MLP neurons of a small language model. Each row is named by its layer, matrix (gate and up: input weights) and neuron, and shows model dimensions 0-127. Each number is 128 + 32 x the weight over its row's rms, rounded and kept within 0 to 255. A neuron's up and down rows have the sign that makes its largest values positive.
After each neuron's rows, "fires on" lists the tokens most often at its 100 highest values on Wikipedia text that the model never trained on.

L8.gate43 [124 162 148 154 158 122 152  94 119 128 165 143 131  70 136 162 142  90 184 106 166 112  99 119 166 107 112 119 156 112 141 127 110 202 118 122 108 187 129  89 178 110  87 166  75 112 133 182 104 148 171 109  88 136  77 114  81 128 140 164  99 110 138 114  75 163  99 122 164  81 192 155 123  90 153 159 128 143 112  73 165 227 111 164 147 109 135 147  55 119  74 134  69  88 114 157 101 156  87  96 123 154  99  81 118 158 160  99 138 105  91 126  42 140 145 138 117 139  97 128  95  98 156 130 177 134 161  93]
L8.up43 [132 152 150 132  71  98 157 147 165 115 125  65 120 137  71 167 159 168 145 142 155 126  82 157 146 137 132 142 161 103 209 130 142  88 134  85 179 122 136  96 114  81 109 127 164 153 160 104  99 129  94 118 115 117 146 151  84 147 211 130 134 133 146 143 104 105  45 103 157 149 154 121 107 117 122 132 151 148  94 194 108  92 162 121  64 107 134 189 108 116 138 152 112 103 184 163 163 159 179  91 157  97 124 124 117 112 148 143 184  51  92 148 122 110  39 157 139 120 109 128 129  66 111  73 164 186 162 148]
fires on: "r", "e"

L7.gate77 [165 131 111 198 137 152 106 153 168 162 113 120 114 134 147 140 177 146 120 121 140 128 140 159 199  75 150 143 183  98 113  87  92 113 127 104 133  85  65 146 166 135 157 107 119 126 166 119 121 137 101  72 104 149 194 113 124 110 189 175 139 138 130  89 115 126 159 166 138  80 139 151 107 142 135  89 108 106 128 133 135 143 172 111 149 137 153 115  96  93 165 111 141 141 113 190 190 110 101 131  86 130 140  48  76 151 150 191 205 191  53 111 126 109 154 145 130 195 103 137 146 159  96 141 142 186 138 119]
L7.up77 [116 204 130 125  87 151 155 191 127 102 153 125 169 137  85 144 107  85 110 132 110 169 106  83 120 128 130 126 151  92 121 122  71 141 147 130 101  90 110 158 150  54  91 123  64 116  95 123  94  82 130 156 125 130 104 152 154 123 157 200 148 102 114 119 107 122 160 130 101 129 157 182 173 147 162  88 160 138 149 123 101 152 163  68 116 181 155 143  97 106  61 157  94  95 143  68 117  77 121 128  95  66 108 162 149  88  90 147 165  75 173 142 115  99 184 121 130 117 175  82  62 132 147 160 146  79 154 144]
fires on: "e", "e ", "er "

L4.gate10 [110 163 149 113 121 133  72 144 119  56 148 139 117 148 183 168 102 103 142 124 161 118 158 140 173  67 111 154 128 146 169 116 160 155 170 131 146 111 106 186 169 167 118 130 114 147 120 139 103 118 149 113 115 142 116 167 150 134 198 184 154 117 100 150 156 178 121 169 105 119 134 130 114  99 122  82 153  88 174 137  86 177 139 110 110 158  94 123 131 134 103  79 118 104  90 106 119 128  70 134 127 101 105  83 189  87 116 131 147 170  80  83 135 110 175  95 162  91 133  92 131 216 160 158 193 145 161  73]
L4.up10 [148 105 162 124 132 167 106 185 145 199 184 137 120 113 139 167 167 139 120 202 118 154 119 127 127 124 149  84 159  76 139 174 159  80 168 101 144  89 118 185 121 128  55 171 150 116 109 143 109  65 116 113 130 183 135 146  96 114  84 134 113 100 168 107 127 117 118 156 119 160 145 106 119 137 170 159  88 157 116  67  72 113 128 166 107 123 183 112  59 106 127 148 137 122  88  93 125 125 145 148 141 168  85 129 183  38 140 137 154 149 168 185 104  82 137  88 138 134 178 100 119 156 198 141 196 124 136 127]
fires on: "s ", "er ", "ts ", " ", "es ", "is "

L6.gate160 [129 120 141 115  82 172  49 141 120 162 164  77 127  94 129 157 169 199 113  49  98 121  67  88 148 103 104 111 112  78 101 120 125 127 118 155 150  95 129 128 141 139 181 156  76 171 136 179 124  52 100 138 184 143 103 105 132 160 104 114  95 118 111 118 107 140 134 155 146  99 143 115  75 111 136 153 110 182 169  87 117 130 137  72 124 129  96 135 117 155 108 141  61  70  86 143 104 114 122  77 166 135  86 154 132 189 157 142 151 154 184 132 136  93 163 197 120 114  72 109 126 169 123 126 129  94 127  94]
L6.up160 [133 117 177  88  84 175  87 172  82 153 155  73 123 119  84 140 201 198 124  89 107 143 118 107 126 113  65 125  99  71 101 116 146 122 116 206 168  78 111 102 126  86 189 154 105 159 162 121 103  88 115 152 143 126 126 115 130 169 119 144 106 116  71 116 118 154 164 101 119  81 122 135 128 147 132 144 109 166 132  66 131 119 144 111 152 139  84 125 116 177  83 135  58 101  52 161 118 105 123  90 167 139  91 120 106 128 139 144 172 128 136 132 119 106 184 164 142 127  88 112 114 148 125 119 133  68 155 127]
fires on: ". "

L3.gate90 [113 154 136 155 107 133 127 125 135 158 130  67 156 121  94 133 147 158 110  53 105 127 123 110 141  97 118 136 124  65 102 138 128  86  97 145 165  96 111  94 118  78 153 131 127 148 148 131 128  77  51 138 168 140 129  98  97 160 119 119 105 109 140 147 117 159 181 122 154  76 127 131 106 136 205 155 117 186 142 145 113 141 139  83 122 151 129 133 128 133 115 134  37  91  99  71 116 100  93  86 196 185  88  94 191 139 179 166 180 129 174 184 163  61 138 164 122 129 112  82 152 143 131 125  96  78 147  75]
L3.up90 [191 155 160 143  87 119 109 145 102 106 106 126 113 159  94 131 125 160 121  88 162  93 104 159 119 110 144 164 168  61  77 123 109  73 149 181 137 107 144  85 139 137 142 131  56 140 124 141 113  38  89 129 120 115 146 140 127 156 111  91 131 109 118  95 119 108 159 135 124  86 169 170 114 124 142 126 143 196 124 118 105 132 151 111 125  92 135 107 116 109 113 110  45 103  69 180 145 123 111 100 155 130 116 109 147 174 137 174 169 153 110 133 158 118 147 122 130 106 123 117  56 111 128  99 140  81 169 126]
fires on: ". ", "\n\n"

L2.gate133 [113 150 170 123 147 174 126  96 126 144 162 161  95 123 112 161 121 118 111 152 180 128  96 107 104 139 156 182 126 152 113 123 185 126 123 160 149  93 104 159 136 131 124  97 136 201 121 111 112 135  76  76 149  56 132 172 174 133 186 180 113 136 121 126 155 145 139 154  96 142 162 135 106  92 107  86 110  74 121  84 111 186 155 105 140 138 133 146 126 129 135 179 160 150 112  74 172 150 183 122 117 126 135  83 102 138 123 123 105 102 165 116 196 196 160 108 128 107 130 153 170 132 152 104 119 117  99 196]
L2.up133 [ 77 184 121 151 142 159 133 105 140  93 129 171 159 135  46 164  96 159 143 123 132 102 105 150  89  99 156 147 171 162 134  98 114 134 114 134 127 144 124 119 129 173 148 221 200 148 113 171 144 144  98  92  79 133 146 103 135 172 169 141  69  81 129 127 104 137 146 122 221 110 122 109 130 136 105 140 157 132 125  89 123  85 113 114  92 191 107  87  63 110 123  65 139 154 128 176 146 172 123 131  98 141 126 112 161 131 156 148 153 137 154 126 121 132 139 159 139 132 101 205  80 119 148 139 161  66 175 135]
fires on: "ab", "it", "ic "

L8.gate70 [102 137 181 155 118 139 147 161 143 173 111 105 130  82 148 165 186 160 151 191 172 117 134 113 105 111 150  64 202 100 148 126 131 141 123 155 178 171 124 102 103 110 133 132 149 145 136 112 113  98 117  86 107 109 147 104 127 143 167 140 143 156 141 157 187  74  57  87 131 121 217  92 145  97 124 111 202 140 130 165 135 152 143 168 179  83 145 131 121  92  88  92 121 101  90  96 148 141  89 137 179 127 136 125 138 120 115 121  90 172 167  92  64 113 121 108 132 155  34 121 149 132 227  74  74  91 137 141]
L8.up70 [163 164 112 131  93 144 113 138 142 116 197 124 130 151 163 125 165 147 119 144 135 132 123 121 117 140 149 126  29 148 156 110 157 180  26 167  96 181 144  92 118 150 139  58 140 129 117 143  96 134  62 124 166 113 115 135 161  70 196 119 118  90 130 117 157 180 130 130  84 137 115 137 115 122 116 176 127 120 150 170 148 110 125 166 185 138 126 159  93 102  66  68 112 148 148  81  71 156 140 129 126 138 100 136 123 157 131  71 147 161 170 127 142  96 108  98 180  56  99 146 119 163 135 133  74 144 100 159]
fires on: "b", "l", "n ", "or", ") ", "on "

L3.gate156 [ 87 148 129 136 105 165  92 102 114 121  77 161 108 163  64 154 120  81  77 104 173 159 131 152 120  82 150 140 125  88 158 195 106  93 123 197 108  83 101 120 104 129 114 159 124 157 209 122 148 122 161 139  51 126 163 165 107 170 148 168 107 154 183 134 109 100 142 192  84  96 190 120 156 110 105 106 170 144 132  79 109 100 129  95  65 146 124 110 214 140 160  85 122 120 115 164 126 177 147 143 132 154 107 123 151 172 129 147 143 143 123 115 144 136 106  87 113 145 120 124 117 128 125 133 135 171 145 118]
L3.up156 [119 135 141 135  96 103 147 132  71  95  79  95 124 151 153 105  96 141 131 141 147 126 111 128  89 162 155 107 157 157  90  63 100 154 123 131 142  76 135 167 123  42 149 108 122  84 125 133 168 115 135  98 134 134 168 132 142 138 173 158 143 121 159  92  61 109  72  44 131  90 140 146  94 174  88 117 150  83 140 187 146 147 143 182  78 111 168 109 117 150 117  91 153  87 121  53 144 111  78 131 150 129 100 131 147 136 140 157 182 126 150 129 134  82 165 134  92 148 155  53  97 182 104 168 169 146  89  65]
fires on: "e ", "ot ", "t ", " ", "es ", "\n\n"

L8.gate185 [204 173 136 154 156 160 112 115 138 158 131 153  87  91 128 134 148 182 107 142 125 132 135 154 177  90  98 115 150 130 110  64  68  87 120 123 127 103 101 119 124 132 152 119 150 106 116 139 131  72 184 143 136 176 136 126 154  92 114 120  88  94 128  93 109 201 139 114 161  58 222  56 133 139 166 135 117 133 130  78 199 148 149 111 121 179 114  95 167 146 144  68 147 127  77 152 161 180 122 148  80 133 116 138 139 170  82 143 140 100 134 121 120  89 173  91 123 109  93 174  99  85 156 149 162 133 131 194]
L8.up185 [108 126 191 163 111  92 126 158  85 171 111  95 139 100  91 150 102 102  97 135 125 182 136 151  91 114  84  95 173 133 132 103 107 133 141 127 154 205 154 154 187 101  98 115 135 104 132 138 171  76 115 113 121 121 124 128 125 183 110 152 171  79 117 129 112 147 142 173 104 134 113 169 149 147 171  94 118 113 121  89 140  94 152 147 221 179 133 165 183 132 180 104 134 136  77 131 178 152  98 107 120  98 102 126 104 152 122 165 136 129 104 105 157 101 120 125 167  96 132 156 148 136 105 188 111 143  52  66]
fires on: "ation ", "8 ", "3 ", "e ", "="

L6.gate12 [114 137 153 114 127 144 100 177 124 186 130 115 104 108 103 141  97 153 126  69 128 203  98 152 139  89 103 111 128  69  91  86 108 153 141 114  73  72  96  91 196 145 184 134  92 165 155 167 158 104 148 135 149 148 115 172  63 133 107 115 105 163 114  99  82 122 143 168 137 121 200 144  75 117 156 104 131 170 181  75  97 101 164 128 140 165 157 124 123 146 115  94 161 129  96 162 165 154  87 150 122 125  93 129 119 154 132 187 144 169 108 119  77  77 144  55 138  99 113 104 104 176 107 132 145 143 177 182]
L6.up12 [118 162 131 135  87 189 128 113 149 115 125 103  94  95 140  79 130 153 142 172  83 129 111  60 176 158 138 116 131 137 153 118 153 152 132 110  97  83 101 131 192 142 140 121 106 182 104 145 124 163  65 124 125 145 170 127  58 181 135 118 148 153 192  97 183 184 131 146 113 115 131  76 114 110 132 123 188 141 202 124 111  95 144 200 146 152 136 161 149 103 119 147 166 149 130  41 167  92 140 188 149 187 111 132 124  92 117 132 141 107 160  88  75  57 127 149 108 161 156 101 189 193 133 101 142 121 120 130]
fires on: ", ", "\n", "\n\n", "ere "

L3.gate103 [199 137 142 128 146 109 173  98 143  66 121 119 134 176  99 101 161 145 125 147 105  57 122 168  97 102 148 130  89  96 141  92 164  71 155 126 125 156 121 125  66 147 142 108 180  87 143 105 158  73 146  92 179 108 158  95 103  66  69 165 102 115 146 123 118 138 180  76 167 136 175 119  68 137 166 126 115 170 103 151 145 162 143 115 151 107 128 161 157 128 196 122 134 158 139 160 159 119 201  98 130 139 103 145  94 108 180 128 145 113 100 122 107 140  95 106 156  86  97 137 143 187 181 107 168  90  89  98]
L3.up103 [173  91 117  82  71 166 127 152 167 118 166  87 169 165 137 113 120 143 141 175 103  91 122 144 143 106 120 124  54 143  87 100 133 145 156  74 108 182 173 146 145 122 125 105 146 121 107 155  66 147 120  76 110  58  81 104 194 108 125 120 159  62 153 172 112 161 149  76 114 140  83 123 109 145 166 153 139 115 101 115 146  97 185 130 193  93 129 143 180 139 117 192 100 127 134 136  94  91 112 132 104 111 116 127 145 106 186  84 153 149 139 170  87 141 118 128 160 103 127 126 125 117 157 142  86  83 174 115]
fires on: "in ", "d ", "st ", "th ", "ew ", "m "

L8.gate68 [167 132 149 191  68  93 120 101 148 187 132 108 152  74 157 101  95  57 139 144 148 142  80  98  79  76 217 153 155 106 196  91 143 181 111 102 127 179 148  90 110  85  92 136 127 149  84 206 114 111 167 127 116 125 171 108 117 151 143 104 159 148  81 211 137 150 151 104 138  99 146 129  71 128  72 117 185 180 128 135 157 148 145 115 136 135 145  82  78 128 138 170  86 107 101  81 110 150 100 111 133 160 125  87 135 132 147 120 110  84 108 115 100  97 103 113 112 179 106 135 135  93 132 117 124 141 110 149]
L8.up68 [127 152 106 181  46 147 123  98 138 194 122 103 112 136 111 103  88  97 131 153 167 143 113 123 100 148 174 104 110 106 248 118 150 152 140 146 152 155 129 118 152 126  86 107 144 116 106 119 102 137 102 165 115 187  89 179  93 138 156 158 164 156  76 191 128 114 140 149 102 120 145 187 131 142 137 158 145  94 134 145 171 191 169 144 143  93 130 124 111 140 122 108  72 142 180 160 127 166  79 122 154 184  93 105 195  93 137 156 123 108 107 177 160  85 100 158 124 158 111  89 140 112 138 143 132  82 112 146]
fires on: "on", "r", "am", "e"

L8.gate108 [ 84 123 141 157  81 116 164 138 202 153 185  78 107 112 103 182 161 146 152  99 130 150 104 127  98 115 105 128 168 130 111 164 127 162 154  92 156 163 140 150 152  86 119 137 165 137 140 189  69 149 129 146 153 142 127 166  89 208 110 122  85  93 140 150 139 127  82 127 126 131  89 181 148  85 116 159 152 160 133  44 137 148 155 135 128  83  97 135  91 118 124 179 139 103 164  86 111 127 111  91 100  86 121 131 118 143 133 122 126  88 123 150 119 189 151 131  90 146 106 181 128 119 151  95 104 101  98 105]
L8.up108 [100 131 114 107 100 132 136 127 146 185 131 152 111 125 129  65 101 122 141 125 100 142 146 123 112 148 162 165 115 104 139  79 155 127  81  80 135  83 126 105  97 153 118  78 205 114 118 120 143 108  47 168 148  90 149 177  81  74 128 143 139 127 144  95 118 122 111 114 115 177  87  90 119 125 137 121 129  92 103 174  64  99 144 137 111  93 173 116 120 163  27  97 110  68 129 112 128  90 150 194 130 153  88 158  78 102 123 102 155 170 116 130 139 128  74 106 139  75 109  45 133 138 141 117 103 173 153 139]
fires on: "or", "b", "B", "er"

L2.gate130 [178 130 121 105  96 153 153  93 126 152 124 141  83 138  82 137 141 128 100 178  95 143 114 127 165 134 148 148 117 137 145 226 128 133 121 153 130  80 133  91 108 123 161  64  97  98 114 137 132 137 128  55 135 129 206 139  96 189 124 164 154 140 123 122  96 114 137 108 191 180 104 123 143 131 192 136  94 131 146 111 131 188 101 160 159 111 107 149 178 126 183 132 175  84 135 170 169 126 193 146 208 115 104 148 146 136 102 127 124 119 106 133 167 164 150 170 103 137 137 114 116 104 124 183 117  74 131 155]
L2.up130 [ 70 109 139 127 166 149  65 119 162 122  96 138 120  86 105 121 125 140 182 156  79 126  89 101 164  98  99 129  89 124 120 127  75 134 134 120 149  90 113 182 154 135  97 185  88 151 127 113 108 108 158  72 147 131 146 185 122 134 116 140 103 170 187 173 105 138 117 133 154 130 122 151 122 127 212 102  95 143 183  88 171 100 135 173 131 122 156  94 140 183 160 138 100 106 135  52  91 113 153 166 185 110  67 102 106  91 115  90 128 111 118 111  93 124 180 124 114 112 132  82 112 117 109 115 223 130 138 104]
fires on: "all"

L6.gate66 [165 102 114  87 157  98  30 150 165 144 123  86 108  97  82 173 221 140 100  66 157  73 123 143 162  96 111 120 106  71 151 126 156 117 170 127 149 162 146 127 118 135 180 129 155 139 136 154  99  94 123  89 149 140 177 133 157 183  91 131 144 170 109 149 125 121 146 104 153 139 162 163  40 139 132 109 130 129 158 119 119 116 158 135 128 123 130 167 134 175 177 109 110 120  86 154  98 101 103  28 148 154  52 128 112 159 121 114 134 135 126 134  57 110  95 173 171 133 134 137 168 123 151 107 130 151 105 109]
L6.up66 [ 68 116 162  53  95 141  73 148 120 140 188  85 161 115  67 134 129 150  71 146 120 127 134 117 158  95 107 117 156 153  75 154 126 150 136 175 155  62 125  70  83  57 144 155 139 146 213 102 144 130 116  95  87 170 131 139 136 103 194 174 102 199  97 102 123 120 162 166 109 118 163 121 108 145 110 133  67  60 168  56 129 166 158  95 135 135  66 135 108  83 148 132  83  92 126 127 112 125 123 114 143 129 118 113 116 162 167 139 141 151 192 131  88 103 159 131 149 110 128 114 122 142 164 118 170 187  97 127]
fires on: ". ", "\n\n"

L3.gate101 [116 151 145 153  88 131 162 112 100 166 121 123 107  94  73 107 123 143 132  42  71 141 118 137 122 121 102 150 147  62  50 113  74  67 113 140 151 103 117  84 122 104 156 135 123 122 139 110 147  24  90 135 159 129 171 103 111 182 132 114 120 123 125 109 154 110 152 111 187  77 138 185 122 107 136 147 124 166 111 141 100 121  95 125 104 134 161  89 140 108 109 126  74 128  44 138 146 139  75  60 167 130 102 140 178 163 172 196 156 125 139 146 152  80 117 125 125 112 129 126 132 147 106  85 129  79 117 143]
L3.up101 [121 166 192 235 124 131 193 123  99 146  83  99 160 138 103 160 102 152 133  74 118 141 105 153 142 117  96 133 127  94 101 127  74  62 111 160 120 130 164  91 133 136 132 141 123 135 137 168 170  41  93  98 145 115 167 120  97 165  96  84 124 127 111 122 136 113 172 116 180  99 108 144  83 120 190 136 122 178 129 147  84 153 140 108 123 119 113 121 146  68 131  97  84 103  82 145 145 125 101  77 177 160 128 115 136 133 153 158 199 126 132 163 128  79 112 154 111 130 136 121 146 152 128  64 110  78 134  98]
fires on: ".", ". "

L3.gate86 [185  89 118 144 125 114 116 144 196  89 124 128 115  88 106 115 141 164 127 116 106 155 144 109 109 184  98 147 126 146 120  87  53 114  97 135 107 131 124 120 255 124  96 116 140  95 147  94 103 110  81 169 150 122 151  94 113 125 134 115 226 133  93 134  92 108 115 188 122 113 153 119 147  79 110 100 157 134 105 133 162 126 124 192 107 135 164 127   0 124 158 112 149 107 105 141 136 105 161 134  82 157 131 131  97 120 139 130 132  76 127 162 116 109  94 121  66 121 229 140 137  91  93 123 106 150 123  96]
L3.up86 [ 97 110  90 139 130  97 114 105 158 136 171 133 165  94 141  96 127 228 146 125 112 137  97 119 140  69 134 135 126 111 117 156 171 129 100 124 109 144 129 129  87  60 166 114 128 163  96 131 132 129 130 118 148  96  95  46 163 103 124 115 135 129 121 104 104 114  87 154 105 137 138 119 114 137 116 255 147 103  37 158 145 181 102 105 150  90 145 136 143 110  95 144 129 161 107 126 129 111 134 143 124 115 145 115 110  97 106 141 116 179 138 152 160 120 167 120 153 160 162 138 113 152 200 153 154 119 114 161]
fires on: "ly ", "en "

L8.gate115 [158 153  89 103  68 133 134 127 112 116 110 138 120  96 131 155 171 198 120  51  65  89  83 115 132  80  97 129  86  95 126 114 117  94  96 164 119  66 122 116 132 125 111  67  86 128 129 132 117  94 135 173 132 150 111  99 132 116 110 120  73 109 160 139 116 142  81 137 231 125 142 114 105 133 134  76 133 144 138  96 192  84 111  78 134 121 104 136 150 179 104 117 107  85 103 190 195 111 151 102  94 133  98 120 132 160 116 158 143 120 142 119 133 118 148 119 147 136 118 117  75 140 114 137 174  57 206 139]
L8.up115 [125 123 209 155 149 158  89 126 147 178 129 119 147 101 113 117 149 133 150 119 140 183 129 142 130  78 149 113 116 147 115 209 151 166 102  78 148 155 118 176 157 111 196 199 122 110 113 139 106 158 151 128 160 141 109 129 110 170 165  99  83  98 129 136 131 138 166 152 105 123 140  86 147 134 128 154 134 123 116 116 123 127  79 126 197 116 105 140 113 114 148 142 122 127 105 119  19 157  87  86 204 158  68  93 191 129 148 154 191 180 181 208 158  81 193 155  95 169  85  92 164 144 119 101 162 109 130  77]
fires on: ". "

L5.gate10 [133 113 172 126 163  99 174 130  89 113 142 130 152 150 112  95 180 141  96 188  52 150 145 124 107  96 137 177 109 147 126 130 128 108  90  86  84 181 119  74 110 105 101  84 167 132 142  93  83 147  88 193 173 118 162 144 143 104 125 175  99 173 126 132 106 149 156 130 135 134 183 120 121 124  97 103  76 178  88  97  82 147 129 134 117 111 147 169 155 121 156 159 177 160 139 106 116 134 142  80 116 150 139 130 149  67 237 103 120 143 191  92 105  80 132 132  91 133  87 147 116 191 142  76 126 173 118 103]
L5.up10 [121 124 143 113  94 126 142 131 116 104 143 161 165  94 142 131 149 116 179 146  46  79 162  96  56 165 127  98  48 148 135 119 115  96 146 115 113 151 160  95 148 171 135 111 131 167 114 137 105 104 118 158 143 113 115 169 189 202 116 118 113 119  81 161  70 148 131  86 148 121 109 178 111 164 149 113 155 188  60  63  72 115 134 133 144 107  48 128 134  73 118 144 137 143 105 194 161 162 115 129  63 125 120 103  91 103 132  70 136 122 176 148 156 182 157 153 120 110 111 139  89  98 147 103  88 101 124 160]
fires on: ", ", "The ", "st "

L7.gate23 [ 93  81 176 100 118 145 102  83 109 116 153  87 172 147 193 153 136 128  94 146  69 108 137  97 126 137  80 147 128 153 131 173 130 129 117  84 132 111 125 136 174 132  70 169 170 137 132 124  69 167 118 124 130 147 120 107 154 183 107 166 153 106 131 168  88 120  84  79 106 140 145 133 117 135 144  86  97 181  68 102  65  88 113  97 129  93 110 184  93 152 126 125 179 130 167 152 124 159 135  76 109 169 144 130 161 118 166 111  90 167 138 150 157 132 123 149 115 123  63 130 168 126 146 100  83 191 144 124]
L7.up23 [178  78 164 123 173 155 188 121 143 109  74  83  73 144 117 125 183 138 128 163 122 132 117 161  75 132  76 166  31 145 148 140 162 118 102 138 101 229 174 128 175 127  99 109 143 152 167 162 118 129  97 132  87 125 165 114 193  77 198 144 135 149  92 114  74 161  62 146 155 139  91 155  94 120 108 111 159 169 118 100  81 113 125 179  83  94 130 174 107 119 138 147 190 135 167 146 103 145 102 136 152 129 129 177 108 132 198  99 148 140 162 151 134 118 112 149 117 160 130 134  78 108 111 101 137 178 110 148]
fires on: ", ", "th ", "ew "

L7.gate133 [109 127 119  96 113 150 101 115 156 202 121 125 129 177 125 144 139 154  89 155 122  74  96 138 145 122 124 145 115 129 182 106 153 109 106 134 164 135 100 155 172  99  93 154 104 199 155 189 139 147 116 119 125 126 157 165 194 108 119 151 123 119 101  85  83  97  96 134  88 108 120 133 159 132 119 132 210 150 148 174 116 139 115 128 124 163 136 105  71  90 126 190 165 112 191 121 120 113 128 150 111 104  89 135 105  73 112 124 105 102 120  46 147 229 100 102 119 127 155 146 138  98 135 177  80 168 120 179]
L7.up133 [ 97 146 109 160 137 132  60  66 190 191 130 143 129 137  94 160 120 133  98 162  92 110 122  65 156 106 131 127 184 191 160 134 150 187 125  78 168 107 119 122 159  86 137 155 104 144 145 163 132 125 110 123 138 181 197 137 182 179  85 105 119 105  92  91  98 133  93 120  73  92 154  89 155 126  63 163 146 147 135 118 109 118  86 119 125 133 140  93 101 101 129 129 137 126 167  37 108  84  99 128 104 181 146 120 103  95  98 127  86  96 109 122 123 163 116 136  97 140  82 157 119 137 126 131  77 148 158 154]
fires on: "t", "ation", "m", "ent", "I", "it"

L2.gate150 [ 77 121 155 132 141  67 117 106 125 120  93  92 143  93 177  68 129 173 117  93  91 164 119 159 124 152 137 127 111 139 145  90 123 146  83 152 120  88 126 201 138 141 123 177 137 153 174 111  99 111 144 217  71  80 116  85 126  84  96 109 117 100 133 101  82 128 114 136 111 135 114 109 104 136 166 127 188 159 157 112 149 138 138 155  95 109 123 140 133 112 132 102 100 105 109  75 104  99 129 103  82  72 165 127 154  93 107 115  47 110  75 110  84 133 149 102  72 128 151  91 119 122 153 110  95 111  74  41]
L2.up150 [152 117  30  73 160 119 135 101 131 124  96 172 160 140 159 129 182 125 158 149 133 185 107 139 161 142 118 131  85 105 126 186 106  86  86  69 132 147 132 119 183 158  79 125 144 127 106 107 104 148 143 159 165 127 143  95 147 144 110 112 111 146 117  62 120 109  76 134 111 134 121 108 106 123 151 101 125  84 187 101 125 131  95 150 116 103 147 105 124 169  79 147 142 106  75  53 128  98 152 141 132 148 133 117 160 124 112  90 100 111  58 124  96 136 132  93 134 126 134 152 223 106 162 167 113  89  54 115]
fires on: "up", "and "

L6.gate76 [156 111 135 158 181 123 150 179 116  88 172 148 137 153 129 155 103 126  92  80 100  89 123 116  99  87 139  95  87 143  54 156  84  83 129 102 128 180 163 142 150 114  89 148 120  84 118 116 111 128 111 189 116 157 133  91 220 113 152 111 127 119 138 115  59 123 116 155 143  89 173 189 145 135 160 145 192 126 132 124  84 157 161  83  74 136 113 118  99 183 132 116 131 132 140 181 201 116  96 136 101 131 163 121 105 132 148 107 112 142 118 163 144 134 117  73 100  91 145 133 137  80 102 117 123 134 129 125]
L6.up76 [122 166 133 144 102 112  96  89 131 189 159 167 133  85 134 103 125 175 170 107  95 104 160 130 116 120 141 132 166 113  40 133 152 103 188 140 129 146  71 109 121 152 158 149  87 155 112 111  81 155 101 139 171 145 111 110 161 133 106  98  93 119 189 149 120 114 136 171 148 120 160 132 128 148  84 116 172 142 115 161 103 167  87 121 164 153  29 129 136 145  85 123 107 115  98 183 129  97 113 158 118 123 145 123 133 167 100 161 181 134  37 111 228  95 183 137 135  92 114 129 134 133 114 166 166  48 157 129]
fires on: "ly ", "es ", "st ", "ep", ", ", "y "

L8.gate153 [174 123 108 129 136 124  84 187 118 137 151 188 132 176  88 115 151 124 151  77 142 128 120 127 142  57 139 156  97  66 129 130 135 121 120 159  93 105 119 104  98 143 155  54 136 149 146 145 149  61 101 162 115 156 122 215 188 109 142 117 123 150 101 141  93 152 108 133  89 105 153 186  88 125 133 126 172 127 116 100 152 150 179  43 149 133  88 102 138 152 112 123 162 134  99 143 141 165 123 136  93 119 169 140 157 168  79 182 136 160 147  51 134 111 166 146 191  84  92 137  65  97 131 146 155 129 107 107]
L8.up153 [147 127  72  93 137 108 143 141  94 157 143 137 155 163 111  69 115 142 109  87 134 176 176  69 151 120  75 160 150 129  87 191 151  90  83 149 108 110  49 119 131  74 149 107 159 105 110 117 149 123 145 154 109 131 121 176 207  90 151 147  70 184 143 119  67 137  72 111 112  88 127 180 124 168 102 139 133  86 130 126 132 160 156  86 144 199 132 134 124 134 106 109 142 129 191  89 148 109 157 182  95 170 199 132 164 127 119 169 134 175 114  95 190 143 139 161 149 136 110 107  66  65 123 139 159 125 102 127]
fires on: ", ", "ly ", "ar ", "e ", "ated ", "al "

L6.gate81 [157 106 102  77  92 131 159 175  97  78 171 106 104 109  97 134  95 145 110 126  97 134 115  95 145  82 105 101 113 122 128 124  66 150 143 154 158 113 145  75 113 137 170 187  90 117 107 140 117 163 131 160  85 104  60 119 113 104 127 181 116 185  40 178 131 149 140 106 122 105 156 175 114 115 131  48  99 139 130 128 127 163 157 108 176 202 142  90  54 199 135  76 105 138 166 160 121 113 110 149  87 157 171 124 135 148 200 116 137 166 143 163 153 141 129 152 135 111 148  90 158 169 131 121 125 134 137 103]
L6.up81 [121 118 155 182 128 100 107 169 163 114 132  96  90 131  97 150 187 151 123 187 103 113 116 106 151 152 170 119 123 145 155  93 186 192 168 152 136  79 168  67  87 128 132 127  97  65 160 129 125 144 118 145 146 132 139 151  81  87 188 159 168 179 140 109 211 162 173 142 116 127 146  89  88 107  69 150 114 137 143 145 203 114 185 147 134 103 114 164 141  88 156 143  81 129 102  82 106 150 195  90 129 154  90 132 151 102 172 107 161 134 181 116  90 120 184 120 117 127 142 117 128 176 104  89 101 171 107 150]
fires on: "\n", ", ", "-", "y "